config = dict(
    positions='learned',
    init='uniform',
    init_std_qkv=0.0324,
    lr=0.00802,
)
MLP neurons of a small language model. Each row is named by its layer, matrix (up: input weights; down: output weights) and neuron, and shows model dimensions 0-127. Each number is 500 + 25 x the weight over its row's rms, rounded and kept within 0 to 999. Numbers have three digits each.
A block is one neuron, or neurons of one layer that tend to fire together. After each block is what it responds to, as a language model described it from the Wikipedia text at the highest values.

L5.up373:505453522532520507481502456516486506484541439549518519544532527503505501509525459516502544516541545535519511513482494532518516474500502489514537481525490476520531567479527492486486475459468510517505526491451489509496517468517526533515530500489500505515512495485493532520485485507491500523494494559515511515485495491512514523515452457540509515496503523515529500491509536514470485459538
L5.down373:471504500510494501522515527508503514489497448510484514495489491468512529515487503506471492529531470500462486520509538481480547516495472523483493521497466505519546491514489499493453486462496535491503523458479505517503557512513509527468510475458526508477524508529473537483495467470514494453523497503513504493456510462477514457472500510519493486478519548528497509518558441526482517460521
L5.up428:484463488500464488502538468447528462511485501487504513511521516516449517485493508499489499495507462525520517504526492538479479494485474498539478520513473495532500510501509506464500510531504514470509495507450503486511508544455493510455538515499529525510488511494498474444503526541537469507507440521504437537498471510506507483473469483490480483495503539526494511480489491489512504469509
L5.down428:517498480492507522522505497485489545532516480517508544483531505498528467521496516495487519507467501481507523470535523494521469516525475477447531471441533493503511518533538454545501442509469518535464488484459504492466500502509539536527498465487480507501507499500495516475487487486484508471467487520518477537488476508520505543478471451513516520492520538500471449479487515494525462512520
L5.up727:487488518530519486493471528535498544530531491519525486508492491467493559540459504448519526474520500466475548459460511548499504505543472492538511504517457549520510525503467504531484490488472502509498534512472486495526517534516507534463506501520490513495528466500469517513489490543517518489544522533524495476481492538479515535520477487509525513490539541510504491480564521492515484499518
L5.down727:470493515486552480499493511477517488497555512474492525504457474456499495525499489528487460480534475517484509527530470496488484545502495457536509521450519492542513471481480441521542527486513511488494514465518513496465524500490516496523506448506470513501525522497441484473515512484495487516511501537460533535536518508521484508468506513485516452503559469518514447477491477464481548480515
L5.up886:500491480498511467474517505457528511537501458518498559495479511498528519534491497549481484503519516492499501471544477564478510565523474511516513535518485509530512549456505488476493478494485508561519466503400524484507495518529487491484499509470512474537556521451500485553508508491526521482462464508517483492511520502496486495519551470494471478490480483512498507445496507495496515477557
L5.down886:487527478468529510509478481456504471464505465512478505494433554482515498484524514510502487532478484491507527479519501504471509524477485481485501484478491501495527504483528509527459485489569537510521524548479516501495511543520473502518518486467464484492557471521463478506513518539494488482512498495493508513493504518490483533498479492502545511503464492540471462465464539489518514502544
Word-initial K consonant pieces. Fires on a split-off first consonant piece of a word, mostly capital K in names (Keith, Kent, Korea, Kinnick), also k, v, w, as in unknown, devoted, Gangwon.

L10.up177:517467469522488490475555535489468501468524537463514536472472482501509545519478522480499474464516496479494520491529501504499482490516492533527527490485509514533491482495479443531477487476497477484519518522444474492530474507515546445495458492522522490497507520522449491530492508508529503487513522530455469526501476523507491528506475473524501447500495510529512479511500499519489504494489
L10.down177:522532503536544483476481502517531497450554487502473499480499530532489521524540513504534503517492471536488506527528506473526470498516471503506536520445477523509434528512485467493503509501533521524530479476506449472522488529494504476480421473474502485507522499510474476475472562515530493519514492522492487475532492482481501526517504455493476540500520478499472498488487482486518515460475
L10.up187:475475525489495504462465468526486516512522481526527536502496514497529519517487477483523507506587475507536545496504475526514525515523500524550497522467499530532478510497524501524492519526509493481518523478467491481500458550515504484530496497527483542473560529471488470540489487543486493503514556471488516533483475550483560515509547480499454468496482501463507466509501481471475504490535
L10.down187:525523535481459549511540506486525510426529493500499524515490520515469440479509505501493518476457459492531522549501514508496469479506535517523491480476510473542461503524539482534477541495530523511533522536499514509497494501488515470465522471501522556528486461498450462531468472508491477508517525495483490484519506515505488485493521512460480478420509491489492482487478493513470554514517
L10.up576:494519487511480448488529542481497501462520520513490494477486534507523511492500507488463468499501487474480503512559484515501494485534482495504517472477500507480457488502517496517478459499508541486518519494483513491477463469477478516549441508538483478523514498481498455497509488521528475498531529477524516497511476503476465504459497514499479509528488489508515476531501496532503540539541
L10.down576:507497498498496481479468527506549512490485484521500445503495547533524505464492478507489508510494490500500496475489549511526503509520490508540498499474498492500511504521523486474448489487547511491489491479486507467486482525509511526513532472542518503509546523526489524514531537497466529523524490494500475483475470535507552517526513480500487494432468483530453484509496574540509478530522
L10.up709:479505509509499491488511530462522516461479437532487475518482487498481515510544535485441569497504471460486506509530496510507525541557456488483498522483474507525497529496522486560495516508516561518454515485472460491516467498515534514484496497468480479505497471502487478481518531511505540457535502475529544476531502501507529512535447479502524491471477500548449497523512506506482503501519
L10.down709:549534497460512497433517480520517531477512456519484507506500495553498507480529466487491501536536496518496528444501506511460470509484482507534513497470494503474539502481502494529479496490536488495507494513492505501490474501487556483492522507517524491503488511502527458520564488505482500528473471501485513483535532501458484541492510503496499462505480530529515449479508483481481463469508
Name-initial K fragment. A word-initial letter piece, mostly capital K, that starts a split personal name in cast, crew or roster lists (Kathleen, Kamm, Kieron), with weaker hits on other split word starts.

L5.up67:484499497525535530520487521526492511531502533460484463492540481522506476487527488480500544517491558499486505493501453572478535490518491494522490523473452504509508492498516517486495545515529502516495483501484493468517525489505488489470437477512476514483492488495503498493522517532448496525494546462497479490492506471498477456515532480505488528503506517508508517513474484513520506465544
L5.down67:508471472529474462533509519497480524523512506478516479517497510467513508514536547545498525483493492513515512507505550478529542527492506523458533430551483489566514499494482462490508515453527461504483497493512474501531493530492523511519500529456457487531476489427544473476517448463516513510516514495515510467523508460510511509476522447493512498533521487519519508514518493523482460462497
L5.up73:500497512462510513492457475520498500518501487492487487512491463540519452501529524480489486527478475527471518478524484455499453491558525480516460492482471484492520459487470474466464513482504469486539502521489487490478463488468503506491523494457523517512518467499519454445507495498533491546475463508513512533475489529527495522506520482515505503490511534549525478468514519496529512494517
L5.down73:539545502443474456536509498464548567473499515510483520528506495462478510524488463486475517498511512530500503487535499521498504449473509522452475500533493483524475524489523478478511530486540539502439484489472550472530476527460497484483453490491531520499496560471500450493514512498470521492487490491508450500463491490501501525511526537521506526449478501494520513494512482535504490472532
L5.up265:492483503460517524494519531490516486490508482484509480523500524476529471499502463436514504553514512520494499516471483495518536510501502529463490538483513482513498540501489496448488539514523507448498530519486513534511499490472504499487472458503546527501431486463513494481500505460496506492470468561477499469499501498516439518525533502470516493465515510496507503501502480526493471532485
L5.down265:487563547496483527477464467465488523495504528521532503521482487479503496512477477482551474523505484509514486474482495509474491510458509539514470535546525498519479507491525498501487491521463514536471462496541491521513484532510518491507472547522522461489500485461528469525462473540479545493492523469495492495476518485505565484500499499488523492496456515484544507539499482490469520505513
L5.up342:506506494514499553495484517496528454481489522485487500516479477496494523500483498479475483504506489575522493441553509532529454495506513474500486482540497462508509483529486505492519478508522478488488518508493509475465508506467505493471510495536524480465541492503531488541501493525493532493480481485498533466518529509525525511498505518491498518464512506525539506488536482495507489469556
L5.down342:488498479516505474533531496487486524529458469495547486480500541528518495534533422548525545538513503479520528496512488501529567511495465517458470466531486474529499510509520517469547482467496463539497468526488499483499486498495495486504507506506507538504483516524493479489491495474491533480522495514468525487502505501497501511489485526496530484503478524523479540553495528489479496482492
Second piece of split words. Word-piece tokens right after a lone capital letter starting a split word, mostly names and places, e.g. O|h|io, A|h|mar, U|t|ah.

L7.up211:507497534449512511484470503559490492464497499523524476498468513487494500476513507485476535462466507480533509494513518553498479501532434523501493490489495520488502540478497465487489485474467478519494489505503492468509517524499504516489484499505527499465542504481470438512498480495550527486485472488487506500501486451556512503487517446463480454528540515539532506506498530518486474469501
L7.down211:510484511494511512455497536549533496473486507519492473537465519518516522515524513488546543489518452496526511483467499511512456468530478491516491475492474507494507527533500509520528524524460555518537434524505470467504495515527517475535505460491524508477499475478486508479504446549510454507465507537513486507507496456519501519532443522492484496493487510458500492513510517438510521522453
Word-completing subword pieces. Final pieces that finish a word split into fragments, such as verb suffixes (appear-ing, compet-ed, appear-ance) and romanized Chinese/Korean syllables (Gu-ang, Zed-ong, Je-ong).

L7.up39:482526519538504508490514524491513440507514499524518531510514488536527514519512490473484459523533464515496543465514504513508493539472470498478480463533495537546497529501527500511447480506503526525482490536471472511488506500471464493496479525527476476460530536486503493509538510548474517484493534486499468502512462490523482515507519474538491521515502467524521564480484511480482515510534
L7.down39:466507498473501510526504509476532515512522456512472555512473480523485510499520529430443470538507469554535510433532467510538493507520450506478536515499477509502486512513488436522473496494554519494526519502479464475454491518498525517485480494486473470486531520487490503475527509494501463520519499489535445482527499488468486483517515483484520504535507502556477500468490524539478502557506
Letter K word starts. Word-initial or mid-word "k"/"K" tokens, often after S, Mc, un or U, e.g. killed, Skye, McKinnon, unknown, Ukrainian.